Weights of a small GPT-style language model, trained from scratch on English Wikipedia.
Training: a variant of Adam for these matrices, 449M tokens, 7359 steps.
MLP neurons of a small language model. Each row is named by its layer, matrix (gate and up: input weights; down: output weights) and neuron, and shows model dimensions 224-351. Each number is 200 + 40 x the weight over its row's rms, rounded and kept within 0 to 999. A neuron's up and down rows have the sign that makes its largest values positive.
After each neuron's rows, "fires on" lists the tokens most often at its 100 highest values on Wikipedia text that the model never trained on; "fires in" lists the words (lower case) most often at its 100 highest values on Wikipedia text that the model never trained on.

L5.gate47,274,225,197,229,121,247,122,218,245,172,249,289,148,198,264,233,225,212,107,214,163,188,188,217,168,150,237,202,146,133,272,152,213,144,192,151,204,219,235,182,127,208,177,233,124,138,157,237,185,224,228,183,262,213,188,158,270,207,186,267,267,206,145,185,208,187,283,171,94,135,169,189,195,191,144,233,238,228,161,225,219,194,153,186,232,177,219,230,177,224,206,184,219,248,223,165,211,179,225,149,145,226,177,152,144,171,276,245,213,209,288,223,229,179,164,137,163,205,129,204,208,177,212,152,194,172,230,140
L5.up47,241,300,264,222,243,157,244,158,196,179,163,135,215,230,219,171,145,214,85,210,194,196,165,173,170,246,312,216,214,209,217,137,227,131,212,132,234,285,243,173,221,177,249,181,199,133,261,182,217,206,210,245,163,191,190,253,231,208,222,214,215,195,172,217,221,176,195,207,125,202,209,175,148,230,168,250,227,219,130,300,205,226,276,227,161,163,193,167,159,216,110,122,184,265,206,192,234,172,154,161,130,249,214,164,135,154,187,187,262,197,241,182,222,181,241,153,210,225,215,248,210,272,157,186,231,206,264,150
L5.down47,175,219,196,267,246,147,266,187,182,178,250,240,209,200,212,192,221,109,244,245,24,296,154,198,149,128,213,234,111,107,200,194,166,227,166,282,239,224,216,209,138,173,144,224,168,172,201,163,136,254,171,233,221,165,238,131,173,148,201,192,250,98,111,116,226,207,226,162,167,188,113,151,316,255,182,200,231,248,203,179,184,172,205,177,181,232,178,170,221,158,138,203,156,204,219,126,224,154,177,152,229,199,200,226,197,202,285,207,202,219,247,164,246,142,254,169,190,186,173,191,174,228,220,164,188,203,257,137
fires on: " member", " professor", " Director", " head", " founder"
fires in: "member", "director", "professor", "chair", "head", "founder"

L2.gate457,177,154,255,245,247,182,145,195,231,213,167,203,206,187,240,208,260,259,234,171,200,193,281,203,174,159,206,143,180,191,220,234,246,116,148,221,264,231,204,207,244,204,183,202,170,165,171,187,217,302,263,158,246,173,225,138,250,207,200,210,152,193,222,238,264,207,188,210,172,296,202,179,286,305,219,247,225,185,244,179,163,223,260,217,204,286,173,163,160,169,244,183,238,204,236,180,181,215,285,267,184,223,203,199,186,213,168,127,157,174,204,170,196,160,232,246,163,270,198,239,174,164,106,241,212,182,199,158
L2.up457,228,174,306,181,193,237,180,215,217,211,204,201,223,253,199,242,223,138,200,258,190,203,218,220,178,136,269,234,175,217,175,179,194,148,215,156,181,221,165,195,243,154,274,204,170,88,168,169,138,187,211,201,221,113,210,125,224,196,196,207,168,178,174,146,198,197,220,201,175,229,104,173,226,216,327,203,185,206,255,236,196,259,216,207,188,171,200,249,227,183,169,203,258,238,228,166,213,200,202,172,178,162,237,204,239,182,183,205,242,160,193,199,321,111,250,182,163,148,239,187,181,218,164,251,250,152,210,160
L2.down457,186,192,169,190,250,225,187,259,219,248,85,273,207,212,190,217,196,158,153,188,38,200,210,245,166,255,146,248,196,199,216,178,237,137,218,213,212,219,195,208,208,159,181,174,172,230,189,194,205,227,207,197,138,169,254,202,183,199,147,121,181,183,192,151,234,182,183,203,157,220,223,140,148,179,222,144,191,241,254,236,210,146,252,197,171,185,215,211,221,177,208,289,164,209,136,182,219,179,189,178,171,187,162,188,250,168,250,144,198,163,291,195,193,185,145,170,303,236,228,193,195,225,160,246,196,172,207,162
fires on: " as"
fires in: "as"

L8.gate765,244,219,200,256,154,135,196,235,172,143,211,144,199,155,192,267,291,170,166,191,170,204,237,275,187,147,223,212,202,170,242,226,223,154,194,205,252,274,231,242,198,240,187,185,204,146,191,253,192,215,259,161,143,178,192,181,217,212,186,177,158,233,273,136,278,107,233,201,172,204,195,225,215,193,138,233,217,179,223,213,141,213,235,224,179,293,180,263,242,210,211,146,237,234,161,218,194,107,180,169,178,182,215,186,158,180,131,188,179,133,232,152,274,157,205,153,207,184,183,232,248,253,102,200,245,205,293,211
L8.up765,217,198,192,252,213,243,235,191,203,257,217,139,214,192,151,276,124,101,202,160,192,235,156,190,194,161,204,252,153,159,241,139,232,131,213,195,218,194,175,141,224,210,200,215,159,231,163,234,217,175,214,212,217,187,235,149,208,164,205,178,147,188,219,167,194,221,135,174,148,220,158,152,242,224,222,188,175,200,263,249,140,176,303,132,192,229,181,253,304,236,255,208,175,184,129,157,151,248,329,201,174,242,214,209,228,241,216,199,255,204,188,176,250,160,216,203,252,220,255,196,203,178,145,222,186,245,213,174
L8.down765,170,172,198,231,239,200,265,124,185,227,220,214,197,261,136,214,155,165,226,211,138,204,87,305,140,140,137,235,189,272,175,173,178,208,197,154,197,133,180,166,208,119,228,190,189,212,208,238,162,186,188,187,220,134,210,128,163,97,216,135,180,177,240,162,210,209,172,237,142,209,177,136,214,244,232,162,212,191,276,200,194,166,232,246,198,154,227,141,197,262,254,238,233,208,142,191,209,114,273,223,223,146,245,213,241,272,229,219,220,251,183,130,275,211,191,219,187,209,220,186,212,178,181,223,135,246,161,142
fires on: " as", "ing"
fires in: "as", "best", "lead", "supporting"

L5.gate306,215,159,201,183,191,124,182,219,161,207,177,168,173,180,201,229,234,183,103,232,199,122,157,201,168,215,211,189,238,191,174,148,192,147,264,220,237,124,232,179,281,204,229,147,237,249,252,176,243,203,176,251,192,171,253,232,201,225,180,225,169,178,186,227,266,244,179,234,166,193,137,257,292,160,144,146,282,161,215,158,242,172,189,172,248,206,100,265,214,254,184,115,227,198,182,249,265,234,178,198,249,212,179,204,136,221,227,187,232,259,177,168,167,250,166,204,170,266,244,265,247,149,213,163,197,202,174,205
L5.up306,207,142,251,127,228,136,116,159,188,196,176,182,244,193,208,168,219,171,147,208,224,179,197,186,191,200,275,209,175,210,220,181,157,258,274,199,234,203,238,261,262,137,209,224,216,231,202,217,277,204,151,233,141,236,248,292,183,286,211,209,186,158,238,186,231,236,127,228,237,223,167,188,171,202,208,150,223,153,182,219,223,164,228,163,134,182,94,267,197,194,214,190,226,164,193,233,189,230,137,146,185,172,213,213,177,212,159,189,235,258,122,152,214,280,197,171,197,272,207,205,269,188,202,214,163,250,121,196
L5.down306,162,221,222,146,165,149,193,160,183,193,173,195,146,210,203,203,165,169,207,188,0,141,173,138,222,246,170,280,246,180,190,220,191,275,207,314,228,196,208,251,217,163,222,173,154,162,304,186,281,212,206,166,133,196,245,167,235,186,250,155,167,162,131,254,172,221,222,197,234,221,171,222,225,175,216,215,158,175,177,218,167,207,246,206,174,193,108,135,118,233,169,188,257,167,230,140,136,192,157,189,194,196,171,206,227,172,184,218,232,174,166,233,217,222,225,172,157,173,157,221,189,236,134,189,218,213,86,167
fires on: " July", " April", " October", " November", " June"
fires in: "july", "april", "october", "november", "february"

L2.gate770,195,228,204,229,170,188,196,185,182,136,113,198,244,85,214,175,228,222,205,214,189,187,271,163,138,204,205,222,218,206,179,229,208,129,192,171,177,111,209,214,248,242,159,221,227,170,114,162,170,180,258,225,252,156,239,137,227,207,198,142,242,206,205,233,138,117,254,163,199,155,170,238,198,193,205,197,215,140,244,204,175,178,148,227,194,182,243,260,214,99,214,184,186,148,91,182,207,157,233,196,145,168,178,183,202,176,132,140,272,190,173,199,226,209,174,177,182,192,247,173,176,265,199,235,225,156,200,181
L2.up770,199,190,176,227,195,201,217,191,152,99,226,206,167,145,196,252,175,269,171,194,157,227,119,202,121,170,181,225,209,215,206,209,229,281,188,229,220,191,189,213,211,163,271,149,137,218,254,282,168,148,224,221,197,168,124,193,203,214,165,198,225,233,263,147,147,182,169,202,301,255,240,141,206,251,260,204,140,208,213,167,151,159,157,234,193,155,219,184,170,145,139,227,162,169,221,149,125,201,131,171,207,169,234,171,227,138,217,198,162,271,183,188,208,177,176,231,243,132,211,171,188,220,186,157,223,246,228,223
L2.down770,211,170,194,239,155,223,225,160,154,255,301,241,185,183,210,265,161,190,186,173,124,243,172,227,200,205,185,174,225,210,166,169,204,224,154,234,253,202,196,213,222,279,192,159,144,274,211,260,229,208,193,231,216,230,215,171,174,97,190,224,163,171,249,159,157,111,173,181,238,247,200,183,206,277,314,184,98,189,194,154,197,286,144,171,225,164,258,209,222,186,207,162,222,219,233,210,199,225,139,202,142,180,165,230,201,226,136,257,177,200,195,212,242,222,155,195,227,175,159,220,254,181,194,145,158,179,167,175
fires on: " all", " any", " total"
fires in: "all", "any", "total"

L3.gate177,272,197,188,198,235,223,115,113,261,184,299,201,226,158,197,198,116,216,182,196,207,245,183,178,215,174,290,184,281,206,205,252,237,240,235,215,251,239,240,182,247,175,138,190,258,217,196,182,197,225,310,190,257,237,188,216,151,175,204,250,174,226,206,172,181,243,195,192,167,239,213,211,253,192,235,209,222,280,200,204,181,114,258,193,203,221,146,184,266,222,252,233,181,118,213,214,236,181,197,264,209,173,213,250,193,148,156,140,156,197,152,223,243,264,145,236,210,222,234,219,219,185,244,216,235,136,134,259
L3.up177,213,208,189,206,179,196,132,209,176,200,199,183,206,231,290,150,132,229,185,248,268,100,239,162,247,184,188,245,193,244,235,180,204,160,105,193,206,226,216,219,198,226,177,205,206,210,85,232,161,225,240,182,249,243,204,268,244,227,213,265,169,217,253,192,269,154,127,233,163,174,213,188,265,145,261,248,196,225,218,199,198,205,199,272,225,218,178,181,178,194,206,106,211,229,227,185,240,273,203,220,223,195,192,238,204,182,159,128,173,219,200,151,182,197,204,236,126,181,203,245,260,131,102,126,136,198,159,184
L3.down177,156,134,246,215,192,142,204,198,152,209,240,267,156,203,235,252,247,212,198,217,91,219,199,270,276,205,185,200,174,214,201,117,227,179,200,200,220,198,241,299,157,182,192,324,213,210,244,150,241,171,143,217,207,183,177,227,172,176,271,196,160,174,189,166,182,213,227,163,216,296,177,182,165,240,211,130,196,159,195,177,204,118,211,236,223,213,234,211,199,305,217,251,203,210,225,140,189,230,189,227,61,227,208,223,128,184,171,216,234,199,189,201,164,191,177,204,241,172,158,201,172,236,232,245,250,238,120,192
fires on: "On", " on", " On", "do", "mar"
fires in: "on"

L5.gate519,202,217,212,226,156,176,112,202,218,191,188,210,177,180,194,183,224,182,93,242,210,188,251,191,160,218,261,235,158,172,241,193,260,144,171,209,212,239,263,205,247,227,201,192,220,197,288,263,200,184,200,224,177,179,187,167,240,133,178,127,237,180,193,161,220,213,257,146,163,220,193,186,263,180,206,264,254,189,144,216,247,224,219,217,189,187,133,210,204,249,170,218,177,189,157,170,188,148,233,216,161,160,212,221,168,169,145,237,154,146,225,295,183,231,169,148,173,177,221,199,215,261,191,177,143,224,264,212
L5.up519,275,166,235,178,160,277,146,281,223,266,180,192,246,245,169,203,169,188,206,229,218,159,190,107,226,173,236,174,205,125,207,146,252,141,171,184,228,225,242,194,172,221,215,156,267,190,311,247,182,188,186,186,193,161,295,212,200,193,175,176,228,199,229,158,230,160,228,193,217,224,126,157,142,189,218,185,235,234,198,285,240,240,205,211,133,197,155,214,176,125,216,209,166,224,171,194,167,208,232,258,116,202,191,189,233,228,170,199,237,219,226,197,244,195,204,100,259,225,154,233,216,168,184,231,161,201,223,203
L5.down519,131,213,233,232,261,237,232,206,222,226,185,269,168,269,85,155,200,229,232,259,43,312,231,146,213,243,229,304,176,165,190,167,201,190,203,241,217,226,259,239,158,108,207,180,275,177,242,221,216,203,152,236,250,233,199,141,274,230,176,233,227,182,212,205,163,245,191,218,183,199,215,180,225,263,183,201,240,242,238,177,199,90,179,206,154,178,187,237,185,207,203,203,186,229,250,205,185,167,84,209,180,208,185,247,248,225,218,205,209,203,209,183,181,145,218,222,183,184,186,142,238,226,167,152,198,176,196,165
fires on: " as", " member", " Director", " star", " Commander"
fires in: "as", "member", "chair", "head", "director"

L8.gate111,276,260,298,155,209,233,182,140,150,189,136,176,170,173,215,201,285,318,125,255,226,204,253,151,175,190,213,161,191,234,227,207,212,198,218,120,180,277,197,213,251,257,181,218,200,153,238,232,253,241,207,179,233,218,182,175,251,207,155,193,245,213,266,191,209,216,261,215,156,235,210,225,223,202,243,245,256,168,233,248,197,178,245,212,167,223,149,233,192,167,222,163,145,187,259,218,213,144,176,230,154,193,173,222,153,182,172,187,150,237,222,191,206,218,173,211,132,245,146,211,143,218,173,235,109,220,289,207
L8.up111,220,270,175,134,267,245,161,140,173,229,238,218,186,198,236,142,215,203,164,262,195,233,157,209,179,96,162,182,182,190,189,242,242,255,196,228,127,235,182,168,252,233,194,194,193,196,217,236,256,215,180,174,225,156,200,210,145,218,149,234,125,167,148,169,162,228,204,213,244,176,199,218,264,243,195,271,261,218,252,245,154,183,173,221,181,167,234,177,219,185,180,187,174,191,267,169,135,172,175,153,86,205,184,207,210,209,158,133,201,207,175,201,272,233,150,254,289,140,260,204,135,297,220,174,138,174,315,187
L8.down111,257,216,115,232,222,259,206,248,218,166,231,258,182,234,141,191,165,159,154,253,263,280,227,160,149,153,205,209,200,223,116,249,143,173,212,195,223,150,144,241,171,278,201,237,273,237,64,113,261,183,202,241,92,192,206,160,153,186,283,203,201,220,188,175,138,242,198,241,147,153,192,202,194,262,202,216,161,202,183,195,177,81,199,210,214,215,185,175,177,145,160,236,237,202,252,155,128,166,204,214,183,205,143,168,250,260,147,209,200,252,176,251,207,219,232,241,225,157,251,211,211,227,253,223,279,189,233,208
fires on: " was", " not", " be", " is", " been"
fires in: "was", "not", "is", "be", "been"

L3.gate43,186,146,298,309,229,232,158,225,209,116,171,217,164,181,183,172,134,183,241,136,264,153,185,164,241,181,169,178,169,180,200,306,185,217,226,173,195,240,194,214,226,218,104,173,212,145,148,208,158,211,165,241,226,259,206,160,246,144,189,243,224,227,232,216,182,213,249,142,215,227,146,245,228,184,282,240,188,136,222,193,201,183,138,193,234,243,186,185,267,180,259,155,264,224,162,203,215,266,154,184,155,216,208,235,159,228,136,131,189,219,241,195,199,181,194,197,188,190,127,206,206,247,149,193,168,212,136,151
L3.up43,222,152,259,157,156,242,140,202,152,185,184,176,225,199,174,165,228,272,302,173,236,122,212,141,206,133,217,320,199,184,150,249,98,218,179,134,215,253,124,209,158,221,78,194,253,226,195,202,191,254,192,186,213,266,198,200,155,142,186,196,253,214,161,153,131,196,245,211,206,210,189,230,233,179,206,174,179,159,222,205,200,212,203,200,182,246,207,191,244,231,238,230,143,244,211,197,227,264,192,191,188,247,252,253,220,229,270,185,160,198,214,203,118,265,221,248,265,181,153,157,223,238,197,225,152,275,168,223
L3.down43,233,236,204,197,127,206,185,204,269,206,212,179,242,260,218,256,199,200,221,151,0,512,151,271,203,252,141,183,204,211,199,197,175,216,198,225,220,242,146,200,144,185,212,232,143,205,178,204,262,210,238,193,252,174,229,242,232,248,187,206,211,186,216,162,140,214,237,215,190,170,277,200,239,208,196,205,233,247,200,201,171,180,148,257,246,197,151,243,206,241,229,269,212,217,211,159,176,194,196,179,198,183,122,176,238,150,184,197,209,159,216,216,181,137,252,181,319,181,182,197,208,224,172,167,161,214,205,184
fires on: " him", " them", " her", " she", " himself"
fires in: "him", "them", "her", "she", "himself"

L3.gate399,234,230,141,237,196,201,194,219,151,251,237,107,222,237,179,177,254,182,216,195,238,141,172,169,106,133,233,110,264,164,187,168,152,144,175,216,254,237,203,245,248,283,117,162,189,144,154,246,235,198,152,190,191,241,175,170,162,238,141,237,206,312,212,246,181,190,282,180,171,163,192,178,221,193,155,109,225,143,230,253,195,178,133,203,225,129,211,347,220,200,272,155,184,143,194,201,200,223,291,214,195,168,193,230,175,216,220,200,159,243,201,195,201,239,188,216,170,169,200,223,206,192,166,200,147,193,168,209
L3.up399,229,262,225,216,202,145,269,237,217,209,209,155,216,198,186,223,204,240,293,188,185,226,270,231,211,182,164,202,258,157,186,204,204,197,128,139,162,209,263,228,219,176,221,248,193,187,205,209,230,275,120,236,183,255,270,222,199,209,198,198,272,195,224,272,216,215,215,202,145,187,148,197,199,248,216,179,217,184,221,191,92,233,217,245,193,159,204,167,210,210,227,245,193,261,280,158,163,187,148,229,180,206,191,189,192,246,276,276,242,178,218,262,280,292,281,179,170,148,152,222,224,183,167,283,142,180,185,158
L3.down399,210,140,257,250,294,205,198,178,215,157,183,164,170,195,181,225,180,245,231,243,247,139,231,163,231,169,195,139,211,182,190,226,150,175,212,200,188,241,117,277,209,267,115,259,278,239,166,126,227,202,131,151,164,148,183,148,189,212,180,186,150,189,251,247,224,228,173,148,255,148,162,222,238,187,177,202,203,238,174,213,165,174,295,253,222,139,215,148,206,195,239,192,222,262,231,204,166,208,153,201,223,202,139,210,239,228,225,228,209,256,191,152,254,277,170,218,184,191,195,147,210,176,255,186,191,140,193,247
fires on: " not", " un"
fires in: "not"

L2.gate314,218,197,220,231,181,198,164,209,220,139,161,162,189,191,258,146,154,220,219,163,251,221,216,200,204,215,284,168,204,172,189,163,188,214,132,257,213,245,197,285,119,232,131,158,236,199,204,212,143,189,179,150,208,151,186,195,198,234,144,209,161,302,160,73,214,211,230,176,172,227,194,175,253,193,136,231,181,192,145,239,179,161,192,157,265,143,196,216,276,220,204,232,176,210,180,203,276,203,245,184,160,186,258,254,145,128,203,148,245,92,212,255,228,269,202,202,145,173,195,205,232,226,163,143,203,247,214,168
L2.up314,205,224,262,212,229,260,198,200,208,152,189,121,155,126,262,183,193,148,158,167,227,201,196,168,176,195,248,208,190,196,155,156,115,230,160,153,129,274,208,160,190,164,196,211,175,213,137,147,220,150,211,190,209,198,250,162,112,251,166,193,171,241,219,145,232,216,246,111,170,221,182,250,196,259,273,176,242,190,233,175,221,218,236,276,193,134,167,334,211,142,243,170,192,214,180,263,223,184,192,160,209,185,243,193,155,181,230,175,313,206,215,197,198,186,188,226,203,183,173,258,187,167,200,122,202,168,285,296
L2.down314,218,179,186,213,233,215,190,248,203,247,207,172,283,169,175,216,208,188,194,147,61,380,135,218,238,249,234,203,190,184,237,233,193,256,187,211,261,203,271,264,205,287,170,251,51,200,245,290,142,215,181,151,162,219,204,215,209,196,239,252,130,177,236,205,137,267,220,110,125,233,217,136,202,213,274,204,224,174,220,180,208,191,177,212,214,171,213,221,193,158,184,220,245,204,272,199,158,207,243,136,187,173,225,227,142,201,245,183,199,161,155,248,99,155,228,207,274,206,210,174,205,198,173,142,207,285,242,153
fires on: " her", " She", " On", " Her", " his"
fires in: "her", "she", "on", "his"

L3.gate915,256,188,233,211,195,210,218,187,179,113,181,226,193,227,280,217,190,181,141,143,208,192,211,245,227,281,235,168,225,237,173,175,216,189,139,256,239,195,151,220,302,240,132,210,236,122,175,178,151,221,165,269,243,205,262,170,196,191,182,190,224,235,192,240,229,109,223,155,181,210,183,225,222,255,130,186,207,105,204,200,281,207,166,189,178,226,224,215,261,209,157,178,191,190,206,258,216,205,197,237,213,176,154,168,221,211,145,187,213,178,184,264,239,151,150,208,163,186,246,194,189,190,183,220,175,161,264,132
L3.up915,202,173,273,204,258,198,222,210,124,175,191,293,212,260,230,214,211,225,207,225,140,221,138,175,194,278,208,252,201,153,195,160,193,139,165,237,252,206,172,145,218,198,153,185,249,143,158,170,207,201,232,266,245,237,207,192,264,191,241,206,228,157,196,232,183,233,240,198,139,187,169,229,273,203,162,149,201,194,197,160,289,239,207,203,187,220,181,175,250,218,100,241,221,174,223,228,185,226,173,228,177,259,201,186,267,203,253,181,246,182,134,219,124,198,281,218,238,204,215,93,150,242,221,308,239,218,175,155
L3.down915,161,162,233,192,232,200,191,249,189,248,148,299,218,253,228,187,191,173,222,196,45,294,180,344,199,220,177,236,178,189,197,187,199,139,205,128,149,189,153,153,226,30,192,186,196,154,115,182,286,172,185,234,194,175,187,190,260,201,170,213,210,104,173,233,175,189,206,261,195,198,244,213,208,230,175,177,215,199,217,113,196,261,199,152,194,189,199,139,136,242,174,263,156,179,206,186,164,199,196,206,145,243,185,186,243,185,262,215,255,165,108,201,166,253,223,232,181,164,163,161,169,198,211,252,170,184,247,184
fires on: " USA", " US", " RUS", " UK", " BBC", " ESP"
fires in: "usa", "rus", "us", "bbc", "uk", "esp"

L2.gate505,232,170,169,235,241,218,190,169,177,146,112,207,162,159,236,147,234,174,187,246,213,210,223,216,161,197,232,211,230,216,261,208,225,200,137,254,255,253,158,258,173,170,228,197,120,154,207,162,141,189,185,206,179,214,224,232,248,233,244,243,146,273,153,210,240,206,202,149,149,216,246,289,213,255,157,249,131,246,153,233,164,206,168,160,261,197,224,224,256,207,156,148,160,174,225,271,183,223,152,185,153,217,279,190,161,277,255,171,203,147,239,187,192,231,229,226,232,222,239,164,139,223,113,169,259,226,186,227
L2.up505,183,225,213,201,216,138,108,195,246,218,185,132,238,193,209,158,183,207,221,218,214,154,184,131,228,173,209,230,248,202,197,230,213,150,169,164,208,230,188,215,278,209,188,279,144,213,258,176,220,226,185,158,158,178,144,162,203,185,224,239,223,264,202,202,212,167,179,192,185,233,173,278,199,171,155,206,197,120,236,172,194,212,179,186,201,216,198,226,256,174,174,210,177,241,221,145,315,263,123,209,196,278,239,150,216,124,218,223,158,224,128,131,236,157,181,113,222,188,174,239,183,231,171,166,286,167,186,211
L2.down505,211,195,197,230,167,241,147,228,214,137,112,156,197,219,199,160,236,195,127,173,5,162,178,246,201,179,111,232,201,180,215,147,177,152,199,276,252,210,146,206,224,194,249,188,178,250,237,200,150,209,271,180,111,151,243,129,241,116,176,202,141,230,224,220,273,263,150,199,170,163,194,153,231,70,256,253,217,183,201,191,177,199,222,227,205,154,261,231,222,174,139,238,173,181,245,259,237,242,175,186,217,181,220,237,225,207,180,188,198,169,229,227,169,250,158,193,225,144,199,189,222,221,150,168,196,155,209,135
fires on: " for", " as", " former"
fires in: "for", "as", "former"

L3.gate717,167,262,188,214,224,189,159,154,271,195,230,175,236,168,291,259,222,271,176,170,203,159,216,221,212,160,273,224,212,193,195,125,186,269,211,182,177,223,231,198,120,205,160,149,194,227,98,127,272,163,222,173,217,209,220,244,154,160,173,264,140,259,186,206,226,200,206,194,130,207,159,224,237,214,203,190,175,156,181,187,219,209,149,165,161,197,176,285,159,181,210,126,258,133,148,262,205,229,148,183,259,214,228,184,196,245,235,147,198,209,237,160,151,205,142,269,232,252,150,178,159,252,199,92,200,202,126,199
L3.up717,181,194,156,162,197,190,291,168,262,155,154,175,176,218,212,219,218,251,151,248,148,182,267,221,237,182,164,172,209,196,275,248,191,208,234,186,281,124,178,210,169,144,226,154,182,236,250,121,186,194,171,183,195,178,213,243,234,280,188,183,153,142,222,174,163,188,188,201,168,244,242,175,260,155,227,190,240,213,141,144,257,162,219,196,169,195,223,214,244,159,175,248,157,161,132,256,182,262,205,266,234,177,165,194,229,150,251,144,241,181,251,205,248,171,177,224,248,226,196,192,211,229,183,188,152,175,189,261
L3.down717,169,244,244,119,207,171,223,183,218,253,198,243,187,178,208,181,215,157,171,151,108,0,199,129,221,218,178,207,180,232,207,193,218,145,233,234,224,231,244,306,217,156,217,173,185,202,289,157,284,219,203,161,167,225,153,233,243,159,253,143,210,191,197,285,226,174,233,229,226,292,248,185,247,149,188,214,234,231,174,210,205,207,290,146,200,233,209,125,133,238,163,236,216,162,224,181,181,239,104,218,170,203,236,260,275,169,213,207,230,189,181,219,205,296,223,129,152,260,193,210,181,253,149,173,173,240,149,177
fires on: " May", " Mar", " July", " June", " April", " January"
fires in: "may", "july", "june", "april", "january"

L8.gate286,268,209,238,229,129,195,214,175,207,233,221,104,242,186,252,191,229,264,205,223,265,174,200,211,202,204,172,158,181,230,123,196,165,166,223,179,161,206,227,197,183,190,153,231,223,195,188,184,174,182,235,161,296,270,194,183,189,180,132,174,226,258,117,170,230,160,151,208,214,141,189,185,261,202,183,274,109,219,157,144,185,248,171,174,185,196,217,217,196,103,147,184,192,184,237,148,266,176,217,232,226,204,206,267,130,120,230,267,199,210,197,167,227,275,140,182,199,206,245,229,211,193,191,190,156,144,247,170
L8.up286,178,226,351,193,175,150,164,222,213,187,231,209,228,189,246,188,244,297,210,220,198,141,199,226,279,215,253,167,207,254,140,158,81,315,166,173,270,155,251,223,237,243,147,200,184,149,165,222,169,203,200,206,218,219,159,233,152,231,193,228,219,256,287,117,195,181,285,231,196,163,190,249,172,138,206,185,239,218,272,156,161,168,153,200,264,127,190,207,245,158,188,114,182,171,178,237,195,197,170,192,224,143,129,189,207,194,279,236,149,178,135,203,172,148,208,208,183,258,183,197,260,183,180,192,201,209,174,241
L8.down286,256,238,131,179,178,193,230,100,235,243,306,163,262,167,243,182,199,165,221,166,70,130,220,185,203,163,183,177,179,226,113,134,174,169,180,281,227,197,211,146,265,76,197,258,194,254,217,179,165,201,141,230,186,142,198,170,204,216,151,160,168,208,183,177,168,261,233,241,221,317,118,176,217,129,188,177,208,173,154,169,187,128,190,204,190,203,178,202,144,196,203,162,194,198,173,204,234,243,199,224,222,222,162,217,140,177,140,196,247,267,204,194,212,150,164,244,217,245,195,189,232,223,172,148,269,152,251,185
fires on: " for", " from", " For", " on"
fires in: "for", "from", "on"

L3.gate957,232,179,241,221,152,225,207,181,162,207,230,155,146,240,173,162,191,171,141,171,229,179,229,200,268,262,171,246,248,211,141,240,173,246,188,242,166,173,157,251,176,257,140,206,220,206,226,237,271,152,190,148,255,164,160,197,202,181,128,235,197,185,198,107,196,212,136,166,229,315,190,103,239,267,185,160,191,121,201,164,151,127,191,135,210,201,183,227,257,167,166,199,218,183,258,246,228,231,261,220,229,184,209,244,197,195,158,190,223,182,229,219,233,262,163,186,235,192,145,248,261,205,160,213,127,213,210,225
L3.up957,231,152,204,189,186,216,178,236,179,204,156,197,157,210,174,186,158,168,241,177,269,160,232,145,201,133,162,170,180,181,222,182,213,270,121,186,161,262,263,184,153,210,150,143,208,156,215,211,205,164,204,180,156,179,238,121,245,208,200,230,134,188,180,127,212,175,171,199,177,190,260,148,197,148,196,172,227,145,253,259,225,190,155,90,253,246,243,135,199,192,143,178,256,248,128,283,127,226,152,151,169,216,243,208,256,216,200,147,201,261,202,288,216,186,148,228,217,199,216,219,222,224,132,224,207,163,205,160
L3.down957,195,178,199,183,146,198,212,188,201,205,199,145,185,265,139,205,167,205,176,138,53,386,241,172,166,177,150,217,222,172,180,260,216,173,179,131,185,218,194,259,232,176,233,237,189,222,258,154,194,172,165,123,261,165,228,253,172,232,138,178,162,197,221,205,159,185,230,263,194,172,292,261,219,204,143,151,176,224,191,220,207,275,155,244,215,251,142,175,205,288,155,197,153,184,293,184,222,197,262,153,174,162,209,240,169,209,235,177,205,168,224,200,183,239,242,197,244,243,214,192,249,257,152,161,187,208,219,227
fires on: " him", " her", " screen", " Street", " TV", " them"
fires in: "him", "her", "street", "tv", "them"